{"norm_eps": 1e-06, "bias": "none", "init_std_up": 0.028}
MLP neurons of a small language model. Each row is named by its layer, matrix (gate and up: input weights) and neuron, and shows model dimensions 96-159. Each number is 128 + 24 x the weight over its row's rms, rounded and kept within 0 to 255. A neuron's up and down rows have the sign that makes its largest values positive.
A block is one neuron, or neurons of one layer that tend to fire together. After each block is what it responds to, as a language model described it from the Wikipedia text at the highest values.

L6.gate623 [109 159  92  89 116 150 178 128 102 114 120 112 113 194 108 107 102 125 104 166 122 165 127 128 160 117 153 178 151 129 134 104 152 108 144 116  87 117 151 157 179 122 125 155 108 150 109 127 146 141 176 168 147 100 177 107 115 129 100 153 141 132 129 162]
L6.up623 [135 103 132 153 166 125 167 139  97 107  95 124 136 167 105 118 114 120  74 147 140 109 151 135 138 159 165 153 141  87  89 123 141 128 109 150  95 103  88 136 131 143 108 164 126 141  95 129 146 123 149 137 100 151  97 103 138 130 146 130 102 100 103 144]
Responds to: Punctuation that separates items in structured text: dashes opening bullet lines after a line break, commas after day numbers in dates (Sep 3, 2023), colons and pipes in tables.

L6.gate361 [161 130 137 112 100 127 142 123 144  77 139 153 120 111 137 150  89 150 156  88 102 127 120  95 138 141 174 135 107  92 119  93 115 141 154 126 128 113 124 155 174 126  98 168 103 120 146 137 167 150 155 125 106 160 137 149 109  99 151 125 116 160  93  84]
L6.up361 [205 140 150 152 137 157 150 155 127  71 143 168 118 134  87 126  97 133 187 114 107 134  94 116 144 153 166 120 122 164 126 165 118 125 135 123 149 103 142 117 150 129 133 109 117 141 107 142 120 140 140 102 123 127 161 148 128 109 132 103  84 120 115 119]
Responds to: Digit groups inside tables and statistics, chiefly decimal digits after a point in vote percentages and times (32.33%, 47.33), plus table-cell numbers and dashes.

L4.gate112 [123 110 100 110 138 102 130 109 119 139 120 155 131 102 108 130 111 152 154  95 126 133 149 119 149 128 169 117 160 174  88 158 121 113 137  67 182 134 129 138 108 120 125 118 175 146 155 105 173 135 136 117 121  67 141  70 125 132 127 165 106 126 105 137]
L4.up112 [129 137 147  93 129 135 149 147 172  94 148  66 151 186 107 151 147  93 120 155  85 130 141 143 144 154 116  66 147  96 136 144 107 144  44 117 155 119 174 103 140 119 147 106 145 130 155 142 143 121 130 121 122  99 140 111 163 148 141 120 173 145  77 183]
L4.gate289 [149 147 106 109 116 126 150 139 122 147  91 154 101  97 117 117 148  81 121 153 100 147  90 106  89  99 160 139 144 137 140 110 111 116 111 131 151 123 146 144 138 112 127 105 120  99 140 105 132 100  83 143 178 135 100 117 159 125 130 140 108 108 139 142]
L4.up289 [152 165  97 102  88  83 138 143  92 136 139 100 124 120 121 149 131 130 144 163  87 130 133 125 143  77 104 162 124 103 126 123 102 121 146 157 134 115 104 102 138 120 126  97 140 126 174 152 114 124 116  76 127 115 166 126 114 171  67 169  90 152 142 112]
L4.gate402 [148 172 137 123 121 133 129  96  88 121 168 125 120 141  99 136 159 135 130 143  66 126 105 121  78 118 159 172 113 149 168 112 105 152 137 120 173 130 152 117 140 149 117 118 156 142 107 124  82  80 135 146 119 125 134 124 112 112  91 106 172 126 182 150]
L4.up402 [146 115 139 144 105 217 128 133 132 155 150 132 154 127  71 131 195 148 116 102 158 129 111 175  96 118 114 109 166 158 116 131 130 164  85 163 202 165 158 105 169 109 115 132 150 125 138 141 128 108 155 151 109 105 143  89 131 139 139 158 149  74 138  78]
L4.gate488 [111 159 122 156 155 123 145 107 124 142 109 140  93 114 134 116 130 132 142 131 148 124 119  71 131 139 115 124 176 108  94 117  87 144 129 108  91 138 162  98 110 131 160 177 133 145 102  98 125  98  94 113 110 141 164  76 127 154 100 131 168 132 115 143]
L4.up488 [179 139 148 165 166 116 129  60  87 129 141  96  84 140 139 125 124  99  96 117 153 131 105 124 124 143 135 100 163 109 145 181 123 125 100 109  91 138 123 138  96 133 123 146 157 173 122 136 157 127 150 166 183 188 163 106 137 139 133  92 135 170 105 107]
L4.gate493 [147 178 155 101 127 138 142 110 151 136 120 120 109 168 140 135 153 106 121 156 110 151 141  98 122 129 178  94 143 150 136 122 115 164 155 111  82 132 132 123 141 123 153 104 127 108 128 130 132 143 158  99 128  96 159 150 102 120 112 139 133 176 160 112]
L4.up493 [139 141 118 139 169  67 160 104 147 190 111  69 134 121  90 109  85 167 135 120  91 114 141 130 142 103 156 125 133 114 148 179 126 105 137 175 127 110 135 127  99  90 123 163 165 158 134 107 150 149 125 123 146 124 157 152 120 138 117 144 123 191 125 129]
L4.gate566 [127 139 117 157 141 142 111 155 118 124 139 120 128 119 144 144 134 136 121 122 143 115 207 115  88 144 147 120 164 102 134 145 105 118 124 106 139 126 130 137 132 112 135 119 139 145 123 129 120 164 143 116 150 100 114 135 145 142  99 150 146 170  95 129]
L4.up566 [180 159 183 131 152 143 122 150  96 109 156  88 155 123  91 104 116 168 100 112 144 162 153 112 128 141 129 125 159  90 105 125  50  85 170 119 122  93 164 110 142 177 136  92 172 142 115 119 126 149 129 106 108 123 144 136 127 161 140 142 138 188 141 143]
L4.gate591 [196 142 116  89 148 127 121  91 137 179 142 114 129  88 168 113 149 136 179  98 111 123  98 153  82  96 154 131 115 132 108 102 149 104 101 129 100 128 157 136  99  96 112 147 146  81 107 130 151 121 160 119 148 176 147 107 157 100 109  99  94 157 143 165]
L4.up591 [103 109  99 115 112 109 109  92 135 115 156 119 116 117 132 175 143  83 131 117 130 143 131 131 155 112  97 107 125 142 123 107 114 124 136 137 139 121 128 147 125 110 112 107  89  95 151 141 120 131 133 129 155  88 128 173 131 174 121 104  71 106 120 132]
L4.gate778 [119 166  93 100 107 148 109  99  81 124  95 139 141 137 120 129  87 121 146 104 102 103 115 113 113 156 120 118 131 102  95 137  97 120 105  69 166 136 155 120 136 126 145 147 151  91 129 135 127 128 154 150 153 125 131 117  73 125 157 145  86 150 104 171]
L4.up778 [153 113 127 133 120 103 147  76 124 171 164 137 148 161 145 130 124 127 157 147 148 134  92 126 111 143 141 137 115 109  89 156 122 157 134 144 134 117  96 114  86 161 173 110 153 161 106 164 143 171 140 127 109 152 123  78 104 129 153 146 165 115 162 135]
Responds to: Wikitext structure marks opening a new row, item or page: table pipes before party names in election tables, bullet dashes under Sources, and = title openers.

L7.gate201 [111 148 108 114 148 156 138 138 100 134 122 125 127  86 155 149 129 173 116 154 157 120 139 121 171 139 155 127 115 120 121 113  71  79 132 124 160 132 137 120 118 138 157 157  80 101 122 144 132 118 146 135 140 153 102 180 136 148 140 115 156 144 105  97]
L7.up201 [ 94 104 136 126 121 159 113 127 138 116 114 133  84 113 139 143  55 132 112 146 144  91 160 100 153  80 150 158 106 147 131 142 170  93 133 112 114 146 116 101  97 116 142 114 138 144 127 128 143 129 118 164 147 178 131 120  81 117 137 111 147 142 164 105]
L7.gate234 [124  98  71 119 107 143 135 121 137 113 104 117 129  76  83 167 131 126 109 118 166 132 103 129 133 110  75 136  96 152 127 141 110 121  78 150  95  84 127 146 135 131 187 129  59 127 122 117 126 159 121 127 154 131 128 122 127 121 167 158 179 164 161 121]
L7.up234 [133  99 140 113 103 100 110 136  58 135 111 117 125 169 130 150 109 115 135 141 152 115 136 139 180 124 124 141 125 110 136 140 161 115 114 128 139 174 132  86 139 122 114 130 146 122 142 122 112 178 124 108 166 141 103 117 142 114 143  84 135 120 114 149]
L7.gate282 [115 152 154 176 122 136 170 106 130  91 125 114 135 161 124 123 159 145 157 129 149 107 164 146 144 152  96 129  94 139 123 129 129 131 164 143 128 109 153 118 164 140 128 104 144 123 137 154 148 120 152 179 131 133 121 110 102 146 118 137 136 166 114 145]
L7.up282 [159 139  96 161 111 131 116 109 102 117 114 128 132 128 123  99 119 153 158 152 109 120 114 141 112 121 132 135 150 102 153 131 140 146 130 110 122 168 193  79 122 134 122 155 113 136 131 145 127  73 129  96 126 149 125  91 113 103 148 121 161 130 160 184]
L7.gate362 [102 148 102 126 167 107 164 111  86 124 111 127 120 136 134 148 123 153 152 155 155 124 143  92 111 111 109 140 111 200 141 179  93 122 129 154 137 163  99  93 111 123  95 123 135 133 149 137 156 112 188 126 103 117 161 123 144 103 116 101 132  99  98 131]
L7.up362 [119 129  97 161 137 109 164 111 116 135 108 133 138 112 154 164 128 141 141 157 157 159  77 153 102  89 113 130 122 128 153 153 143 115 162 117 151 155  87 141 129 202 107 103 133 143 149 110 125 127 109 158 122  94 136 162 137 102  94 157 135 121 141 104]
L7.gate431 [ 97 130 124  95 149  97 130 139 188 166 147 117 143 146 129 156 118 149  68 112 144 159 132 118  70 112  99 140 176 117 164 163 173  90 129 141 160  98 108 116  84 130 113 135 126 161 104  99 113 144 120 103 118 159  86 153 133  60  93 142 166 115 178 113]
L7.up431 [139 123 137  77 176 148  98 135 127  71 166 173 133 147  84 110 105 118  86 155 145 110 109 129  97 110 173 139 132 146 137 115 173 139  95 137 101 126 153  85 108 122  99 104  93 174 119 153 118 175 141 120 135 147  82 144 146 123 122  98 126 143 108 146]
L7.gate443 [146 114  96 150 121 145 135 156 182 131 151 130 110 104 105 111 127 144  88 169 113 147 121 146 133 117 141 157 141 121 164 156 141 160 151 114 114  97 137 118 114 144 125 134 111 144 133 136 110 103 124 120 150  64 151 143 152 100 130  80 114 141 100 116]
L7.up443 [141 133 156 148 145  96 119 116 106 195 131 127 149 128  90 154 107 124  99 147 107 106 124 131  88 149 121 148 166 118 176 129 118 125 129 142 129 157 131 136  95 132 103  93 135 101 143 141 141 118 150 132 155 161 111 183  89 149 136 134 109 124 153 123]
L7.gate454 [148 134 127 143 123 132 171  96 161 101  95 147 139 123 132 166 114 104 136 161  93 136 174 154  88 116  78 135  96 102 115 157 122 119 109 133 195 163 155 126 122 136  85 101 115  85 100 152 160 137 136 125  96 127 118 146 105 124 152 133 170 150 113 159]
L7.up454 [119 130 106  97 134 116 168 113 148  95 150 106  79 103 139 119 130 152 129 130 119 138 132  75 120 112 113 134 109 162 119 150 181 134 155 106  93 139 136 107 123 183 139  95 111 157 138 157 125 153 170 138 129 114 163 119 126 166 142 123 169  69  94 145]
L7.gate488 [119 132 136 166  70 118  86 118 128 146 102 137 114 108 120 155  91 141 119 133 129 136 103 125  82 121  97 134 126 129  97 136 173 112 123 100 146 121 113  96 141 136  73 146 152 129 130  93 160 159 132 154 133 120 121 155 148 155 142 109 157 131 108  82]
L7.up488 [107  90 111 152 144 184 176  98 153 124 153 153 131 177  80 155 104 131  86 155 142  93 116 128 137 103 100 141 102 147 113 122 125 148 111 101  97 161 115 153  96 100 137 119  92 125  90 151 129 124 113  89 151 116 135 157 131 130 138 162 157 126 156 102]
Responds to: Fractional digits right after a decimal point in numbers, especially vote percentages in election tables (71.8, 98.68) and coordinates, measurements, stats.

L4.gate27 [ 73  78 110 137 112 121  93 138 114 179 142 166  65 140 124 166 146 114 125 103 101 111 148 146 147 104 116 111 150 110 140 137 169 114 128 136 154 136 147 128 123 146 107  91 121 138 130 138 103 115 115 131 109 140 129 110 193 109 112 140 130  38 120 152]
L4.up27 [127 114 145 125  88 127 114 111 115 149 118 161 124 166 104 114 123 144 105 112 160 111 167 111 120  86 124 126 162 178 145 126 131 118 118 136 145 108 162 155 143  84 140 131  88 108 114  93 130 110 130 117 124 144 128 123 142 106 136 161 103 141  77 147]
L4.gate148 [136 168 114 130 129 110 118 131 106 108 104 102 130 158  80  93 127 135 171  73 123 129 122 128 132 135 116 155 123  79 121 124 136 115 163 107 143 124 133 120 172  92 144 105 102 103 130 147  98 113 101 141 140 138 145 126 125 157 134 172 128 133 105  76]
L4.up148 [113  80 139 120 123 168 114 109 147 142 101 114 104 124 122 142 199  93 136 135 125 125 117 107 127  95 131 120 134  89 142 139  89 118 159 147 152 179 151 158 143 119 137  82 150 124 133 117 112 137 117 154 133 138 111 150 130 159 126 146 115 136 128 116]
L4.gate240 [165 162 112  90 107 143 138 104 160 134 141 112 113 108 120  55 128 132  92 108  90 135 139 168 125 116  81 121 104 109 147 152  90 119 152 163 119 151 144 111 166 152 107 133 141 135 100 121 158 160 115 142 143 160 156 128 127 171 126 132 100 149  68 110]
L4.up240 [106 122 158 140 197 109 178 132 174  95 165 111 107  90 113 147 146 105  99 139  89 135 109 151 138 135 132 144 128 142 145 126 136 135 128 132 128 139 155 121 138 117  97 120 142 120 126 108 118 117 112 122 106 177 172  98 140 147 141 109  80 112 121 139]
L4.gate313 [178 101 136  85 188 142 128 163 140 113 160 116 164 104 152 144 178 151 170  84 155 151 118  96 143 133 145  79 106 106 127 118 144 155 165 108 148 146  92 111 142  94 143 128 134 131 148 133 150 143 128 183 126 132 123 123 135 164 124 113 169 123 108 115]
L4.up313 [123 102 136 147 150 146  64 130 113 144 127 155 125 153 137 148 178 132  83 179 122 131 184 125 109 106 139  99 138 114 105 138 116 102  88 108 124  89 129 104 131 116 166 107 125 146 128 125 165 127 161 126 155 158 119 135 119 183 183  90 100  92 142 173]
L4.gate438 [129 104 156 124 119 206  98 137 164 115 124 106 190 103 134 154 149 137 142 144  82 186 178 156 114 114 141 120 142 153 109 141 111 161 134 142 113 143 143 108  93 109 154 105 145  50 118 150 118  94 143 129 168 110  86 118 183 184 156 139 113 126  68 125]
L4.up438 [110 134 171 127  92 141 126 166 155 147 103  70 114 123 116 109 120 181 147 130 148  72 105  99 112 172 151  84 175 105 157 126 117 115 113  95 134 125  96 134 141 116 130  96  99 140 125  95 105 116 124 109 127 139 138 176 126 125 128 132  98 134 124  84]
L4.gate627 [135  96 140 138 151 108 111 149 102 153 127 142 112  86  94 116 134 113 149  89 145 170 127 124 146 142 131  97 133 109 115  99 105 116 143 142 178 143 147 121 121 135 127  69 144 115 143 180 141 141 147 112 142  91 104 112 158 169 117 164  84 135 105 161]
L4.up627 [179 124 148  96 195 171 149 114  96 149 155 124 125  79 158 162 136 104 158 142 139 131 126 140 144 128 138 144 151  74  80 127 107 125 130 111 115 137 103 135 118 120 113 137 121 138 113 130 137 133 126 146 108 155 169 165 147 118  82 146 121 117 134 155]
L4.gate724 [150 118 126 112 122 156  78 131 165 122 127 106 128 132 130 107 112 112  84 100 164 144 156 109 124  88 110 146 164 138 114 128  76  88 174 106 117 138 118 149 123 181  88  94 128  96 142  88 138 119 101 147 124 112 127 119 157 152 122  83  92 105 122 129]
L4.up724 [146 132 124 110 123 162 100 118 140 119 145 119 105 109 111 120 119 148  89 115 141 116 144 107 126 120 147  88 170 155 105 111 132 110 159 113  98 206 147 136 124 153 135  93  94 140 151  94 135 155 112 131 124 122  92  89 154 134 143  99 110 112 120 119]
L4.gate785 [137 126 130 143 116 135 107  58  72 149 130 144 157 115 119 116 115 145  95 129 114 129 124 106 107 101 107  98 178 141 125 133 116 131 111 112 160 169 150 137  99 175  74 157 183 137 187  92 183 139 115 178 110 158 122 148 121 147 110 151  87 143 116 133]
L4.up785 [141 148 139 142 129 148 153 145 146 131 187 146 167 145 144 118 110  90 102 139 130 127 106 106 105  90 113 116 146 127 139 113 123 125 135 122 106 136 134  83 129 153 128 109 135 157 116 115 160  93 159 143 150 126 118 141 110 122 152 133 139 142 181 178]
Responds to: Common male given names opening a full name, often in sports rosters and tables after a pipe or country code (Patrick Kluivert, Peter Winther); weaker on pipes and decimal points.

L7.gate120 [169 121 186 132 146 129 133 119 128 167 154 127 119 172 114 141 132 114 101 100 129 121 137 106 160 126  80  99 144 140  97 132 151 145 103 142 104 138 163 124 136 143 143 110 147 153 118 106 144 154 135 122 102 159 139 157 166  94 147 147 103 122 148 135]
L7.up120 [145 130 107 131 119 120 105 170 147 134 171 130 118 104 143 128 126  86 131 117 138 122 121 143 118 160 162 145 115 143 145 171 143 122 143 110 133 122 118 144 137 140 162  96 112  96 137 110  98 108 152  91 168 135 146  91 128 132  85 112 101 154  74 148]
L7.gate184 [ 91 104 104 112  95 105 121  56 162 148 125 131 121 159 122 123 111 142 100 131  91 154 106 126 113 160 130 151 141 146 151 121 189 117 152 153 120  99 125 125 152  96 114 137 158  94  72 122 162 106 112  98 135  93 119 103  87  91 160 103 110 139  81 170]
L7.up184 [121 152 115 151 168 123 144 104 126 145 106 112 129 234 118 155  84 131 110 128 141 170 146 151 141 150 140 132 116  92 129 139 148 154 141 162  90  91 116  97 130 151 169 117 122 141  83 109 141 146 102 118 130 147 131 160  92 146 102 137 103 184 161 118]
L7.gate340 [139 108 126 125 176 140 120  39 114 137  82 137 165 161 180 136 117 123 101 184 110 152 118 132 147 109 134 140 121 118 151 114 123 103 129 155 123 154 115  95 111 104 135 138 122 115 107 132 108  97  88 117 146 102 200  78  77 104 115  98 120 134 126 122]
L7.up340 [139 147 164  87 112 155 124  87 128 166 136  85 143 134 137 122 105 128 126 148 118 110 130 134 154 156 103 134 142 125 157 134 127 130 153 105 105 105 148 134 126 125 126 164 151 140 154 153 106 117 117 145 151 120 103 144  71 115 164 111 140 159 150 113]
L7.gate368 [143 186  94 132 168 121 105 144 155 116 123 112 134 154 129 151 123 142 134 108 120 141 140 150 130 130 136 112  88 146 132 124 129 169 116 127 153  62 179 132 131 158 134 151 133 131  97 137 117  83 154 143 102 137 116  99 129 125 129 104 148 161 107 159]
L7.up368 [ 71 135 106 129 171 133 116 135 151 138 134 140 107 165 124 144 128 125  74 115 116 183 145 156 159 118 106 134 122 122 149 151 111 136 142 137 128  96 126 105  94 137 130 121 139 107 138 191 123 129 116 137  97 106 101 172 123 138  98 100 111 159  93 113]
L7.gate436 [151 123 128 141 119 129 139  79 123 131 172 114 113 128 108 136 100 117 129 116  98 150 154 134 120 112 134 130 101  97 108 142 142  97 144 130 131  90 126 154 167  89 115 118 159 132 100 143 133 113 119 172 151 115 144  98 152 116 145 115 121 141 135 108]
L7.up436 [122  71 141  94 177 121 105 120 167 137 148 114 171 142 149 123 162 101 119 144 108 151  88 154 138 171 136 110  98 124 117 123 108 120 133 108 104 146 140  96  93 140 135 149 187 125 129 134  96 111 143 141 165 137 108 132 126  91 110 155 136 113  92 192]
L7.gate567 [150 128 126 118 128 149  83  83 155 141  93  93 132 148 142 127 120 138 108 100 123 144 116 149 155 170 110 202 125  90 118 133 140 129 128 114 142 100 127 126 154 150  98 159 200 160 113 130 152 161  57 150 176 126 158 133 141 153 148 148  90 142  76 141]
L7.up567 [126  78 130  78 121 141 147  97 154  76 118 123 144 154 140 115 151 147 116  73 117 119 138 164 133 125 129 150 120 169  89 126 149  92 132 145 151 109 121 135 119 156 152  98 165 144 123  95 139 152 111 114 153 120 144 139 132  95 129 118  79 123 122 102]
L7.gate583 [101 126 164 155 165 142 132  77 177 106 179  82 132 152 119 117 102 166 153  99 113 136  72 123 130  95 123 140 118 123 104 121 166  91 144 120  66 122 133 134 125 120 118 126 144 174 120 150 147 143 132 135 125 157 165 189  79 111 147 156 126 152 107 124]
L7.up583 [140 144 106 124 130  92 164  75 166 138 146  67 133 137 135 151 116 172 149 134  87 167 120 145 133 131 140 138 115 102 109 140 165 122 112 134  97 148 109  94 108 170 114 188 152 178 115 106 157  88 118 125 150 128 207 126  73 111 133 124  99 127 140 123]
L7.gate651 [122 130 155 117 143 131  86 112 159  89 134 140  78 145 133 127 137 108 148 144 128 107 119 138  96 141 178  95 150 105  99 120 133 138 122 121  88 145 119 131  84 145 202 148 151 132 112 121  86 142 144 128 136 158 148 141  76  95  98 102 167 140 119 119]
L7.up651 [139 175 175 142 128  80 159  96 103 126 121 131 115 147 146 104 153  97  84 130 160 135 122 166 155 132 146 143 113 125 123 102 153 157 141 118 115 106 130 132 129 115 155 145 182 144 134 126 114 131 119 100 179 127 168 149  91 151 138 122 128 116 130 143]
Responds to: Pipe characters separating cells in Wikipedia tables, especially sports results, election tallies and award lists, often after empty cells or numbers.

L4.gate171 [111  65  90 120 180 139 108 130 118 107 120 143 130 114 137 114  91 167 114 138 119 147 126 115 136  70 111 126 142 106  94 128 123  99 160 119 105 130 144 124 129 131 118 145 170 177 143 169 145 169 137 110 132 103 135 130 171  89 124 106 115 171 128 120]
L4.up171 [128 135 137 102 153 174 120 142 138  96  97 134 111 153 104 101 105 138 147 126 159 123  98 118 143 187 122 142  99  74 107 125 106 135  86 153 143 132 125 131 154 117 122 132 155 131 128 150 110 104 115 118 146 140 133 130 148 121 104 136 166  77 128 151]
L4.gate362 [106 105 135 121 149 108  99 132 107 139 134 115  94 127  99 134 108 129 116 145 153 111 128 143 110 141 108 136  98 117 161 106 149 103 102 147 136 115 130 150 114 167 143 187 128  99 142 156 148 135  80 167 128 148 138 127 125 138 135 171 163 131  87 130]
L4.up362 [114 150 123  85 109 137 135 151 106 101 128 132 145 113  95 128 138 112 155 125 192 180 139 172 132 115 133 107 109 133 113 149 103 145  74  79 159 154 157 126 120 170 135 135  87 129 113 130 114 163 111 133 104 162 118 134 159 139 155 126 146  98 138 111]
L4.gate377 [ 99 114 119  94  86 105 119 176 150 126 166 120 112  93  66 127 137 116 120 161 104 101 150 157 147 120 102 111 112 180 116 127 133  51 123 107 161 113 133  91 142 112 165  89  99 148 119 115 145 143 154 161 149 106 137 115 117 119 149  96 133 136 111  77]
L4.up377 [108 128 149 134 134  69 140 137  92  86 143 192 149  93 168 125 142 130 172 118 148  87 139 107  83 100 121 102 111 118 128 167 106 189 104 129 114 106  66 118 130 185 101 121  94 122 137 161 118 153 109 139 146 137 133 131 139 111 134 128 147  91 114 130]
L4.gate441 [109 118 155 152 117 110 136  90 125 145 143 138 101 115 111 150  77 120 118 124 158 114 130 130  90 113 136 152 115  90  92 112 123 130 119 123 125 114 105 127  94 113 125 113 144 170  93 195 160 116  95 160 140 164 124 154  89 141  92  98 134 158 173 115]
L4.up441 [112 108 144 115  96  77 109 126 127  97 110 160  74 131 139 106 111 133  99 149 140  97 150 132  97 154  90 176 102 144 110 145 147  84 130 123 125 139 135 120 113 154 114 127  84 139 127 101 123 157 156 142  96 154 129 140  91 110 105 125 127 144  83 141]
L4.gate532 [123 143 135 114 101 120 118 134 140  92 149 128 132 139 132 110 119 130 118 133 121 116 109 104 170 135 165 134 113 118 124 112 116 137 118 121 114 156 124 113 125 141 102 124  74  95 162 136 115 148 103 133 137 136 132 111 155 161 124 110 116 128 130 118]
L4.up532 [112 135 127 108 150 137 111 128 164 129 163 122 124 165 135 126 111 154 142 140  97 131 102  90 130 120 136 183 123 125 132 132 143 103 118 112 129 138 120 147 135 156 139 127 110 119 161 151 127 110 147 143 148 121 121 180 148 124  99  97 106 134 127 111]
L4.gate629 [126  99 113 119 139 110 109 138  98  90 125 147 117 158 120 124 130 135 128 136 147 142 114 130 145 128 141 171 114 136 161 132 117 117 138 155 180 144 126 153 115 120 174 106 124 130 125 149 131 157 135 145 144  89 111 109 132 102 149 138 118 165 106 165]
L4.up629 [ 90 108 135 136 141  97 134 136 163 169 128 133  78 120 129 144 142 174 114 132 143 125 146 141 190 111 128 137 134 142 109 129 152 146  76 120 106 131 154 144  95 142 137 130 151 155 143 144 141 135 171 120 173 150 135 134 130 132 133 155 181 112 137 118]
L4.gate702 [100 132 123 121 124 162 158 145 148 142 107 113 180 147  94 112 117 123  99 127 136 132 138  85 109 133 116 121 116 145 114 105 138 142 155 128 117 128 123 138 128 110 147 153 131  98 109 180 140  94 100 122 178 149 174 143 109 130 134 114 125 100 112 154]
L4.up702 [125 155 124 109 145 100 122 159 151 108 116 147 113 106 107 160 179 117 130 130 133 108 129 112 108 151 117 119 154 117 140 150 163 161 144 135 123 168 121  99 164 167 122 127 117 116 123 146 132 165 113 118 140 126 159  85 131 146 141  80 156 121 116  92]
L4.gate720 [124 120 127 153 147 135 131 146 157 116 134 101  99 156 112 118 142  99 137 134 105 110 121 123 167 119  80 127 157 145 121 108 106 126 125 165 113 151 149 132 122 150 117 112  88 117 157 142 120 150 148 128 114 158 140 120 130 118  93  66 149 128 131  99]
L4.up720 [ 96 126  68 122 130 116 169 130  92 130 158 154 113 121  98 115 143 107 145 132 111 127 102 122 141 114 120 116 131 114 118 150 145 119  96 123 146 131 130 139 116 145 164 107 134 142 112 115 145 115 151 153 123 145  94 169 148 102 110 122 143 104 126 146]
Responds to: Digits right after a decimal point in vote percentages and statistics (58.62%, 24.1), plus the comma after sentence-initial However and sentence-initial It.

L7.gate35 [143 161 115 109 153 177 130 116 130 121 112 125 118 150 125 105 161 105 151 145  93 148 142 139 150 171 120 151 108 183 109 108 146 136 159  79 140 129 128  76 134 125 110  97 162 120 168 156 156 149 117 145 130 181 147 144 186 115  91 102 124 115 130  88]
L7.up35 [132 109  98 164 146 126 138 155 104 124 125 113 112 127 138  90 130 116 151 142 132 140 112 151 138 174 100 103 137 142 124 114 137 137 151 136 136 134  93 128 183 137 143 114 110 143 140 156 155 145 129 168 118 134  80 133 121 138 125 143  80 119 108 102]
L7.gate49 [134 106  65 137 118 158 145 166 127  92  84 186 139 103 133  90 112 170  76  59 131 161 122 125 142 111 157 196 144 152  91 126  80 108 151 118 150 153 153 161 140 117 136 111 114 123 151 164 173 159 126 133 148  69 116  78 129 150 110  79 115  81 143 122]
L7.up49 [107 132 152  86 130 176 107 114 128 101 128 106 157 141  96 149 139 125  96 122 181 120 111 116 135 133 153  99 120 158 138 170 101 133 104  93  97 147 134 148 117 169 122  92 132 142 185 103 105 108 130 108 124 140 178 119  99 115 124 133 122 134 128 123]
L7.gate318 [ 83 146 142 112 153 141 176 110 120 131 111 113 137 134 122 137 158 175 144 157 169 128 185 120 127 109 129 142 106 171 116 132 112 139 149 116  91 122 137 107  87 134  81 167 125 139 155 166 160 129 140 132 133 120 128 145 115 181 131 155 145 138 163 114]
L7.up318 [125 121 116  75 137 143 168 100 114 123  90 160  86  82  93 139 114  99 102 186 119 119 129 154 123 112  96  97 158 109 179 127 123 104 146 126 154 128 181 164 121 121 154 119 180 166 102  89 117  94 142 153 126 141 126 131 146 101 115 110 114  67 110 122]
L7.gate440 [ 93 148  78 121 130 193 125 126 138 115 102 147 158 159 131  97 157  95 119 183 136 136 133  87 108 119 141 188 107 127 130 148  76 108 119 104 133 122 118 152 131 174 103 126 137 143 148 104 171  87 136 124 124 108 108 113 151 146 148 100 122 134 154 160]
L7.up440 [144 126 111 175 133 127 109 133 125 133 142 154 148 134 126 124 133 111  85 184 132 141  97 122 166 134 140 144 136 130 155 100 112 171 118  64 109 109 104 112 112 104 148 122 104  88 127  92  97 138 143 116  92 131 165 122 131 112 125 118 160 177 158 144]
L7.gate485 [171 108 134 126 136 146 124 159 115  93 120 147 140 128 143 125 144 115 122 108 104 118  94  93 159 159 141 152 160 140 116 115 147  97 182  71 139 154 144 110 159 135 116  77 138 116 177 160 127 157 132 129 103 136 125 156 134 161 113 128  59 143 128  98]
L7.up485 [139 113 105  90 136 117 129 151 126 149 123 119 114 146 192 127 137 119 123 112 188 116  97 138 155 116 112 104 150 114 151 142 113 113 123 119 157 104 144 171 161 137 144 106 130 148 159 158 121 160 116 150 136  92 133  90 129 140 103 112 103 104 153 149]
L7.gate631 [ 98 113 155 141 136 138 113 139 132 142  77 122 150 121 131 156 111 166 171 142 106 127 112 139 148 139 136 120 166 161 129 172 147 142 152 102  92 133 142 150 109 167  92 122 119 144 158 112 137 108  94 106 160 144 165 127 115 147 136 146 121 166  68 119]
L7.up631 [142 158 115 116 136 130 111 131 121 110  90 148 136 108 100 140 143 169 138 174 110 117 167 123 166  77 139  91 168  92 144 101 178 133  97 136 204  89 157 166 136 111 146 121 127 128 144 154 174  95 148 124 121 142 128 122 107 138  86 150 163  98  92 103]
L7.gate736 [134  92 121 124  86 167 107 147 109 145 110 135  90 155 119 132 130 134 139 121 130 118 165  99 121 134 104 159 113 138  91 144 129 124 146 137 117 142 117 131 127 162 123 132 120 119 143 107  96 120  73 172 118 114 105 123 113 115 128 107 158 137 162 146]
L7.up736 [156 109 136 114 183 135 114 149 129 150 114 116 144 104 142 111 142 104 117 153  89 136 163 103 117 139 124 141 129 167 105 150 124 144 147 157 139 149 140 134 108 165 161 188 180 121 125 114 116 140 134 142 129 141 108 128 139 144 110  84 116  68 101 130]
L7.gate792 [110 139 107 133 112 125  98 118 143 145 130 100  84 137 121 153 146 113 134 119  70 108 130  88 156  99 109 135  50 160 156 117  95 124  75 147 170 190 131 158 127 106 143 164  98 102 148 130 117 115 132 118 149 141 105  82  76 140 129  84  86 102 122 153]
L7.up792 [136 144 139 173 117 156 109 150 121 159 120 125 122 136 124 112 109 121 116 132 111 167 118 134 192  88 146 110 131 156 137  94 111 151  87 137  82 162 111 109 135 117 114  89 119 105 124 132 115 154 144 135 134 122 178 127 156 152 110  94 105 139 109 138]
Responds to: First names, or the last piece of a split first name or an initial's period, just before a surname, as in Robert Frank, Steve Simels, Marí-a, in tables, lists and prose.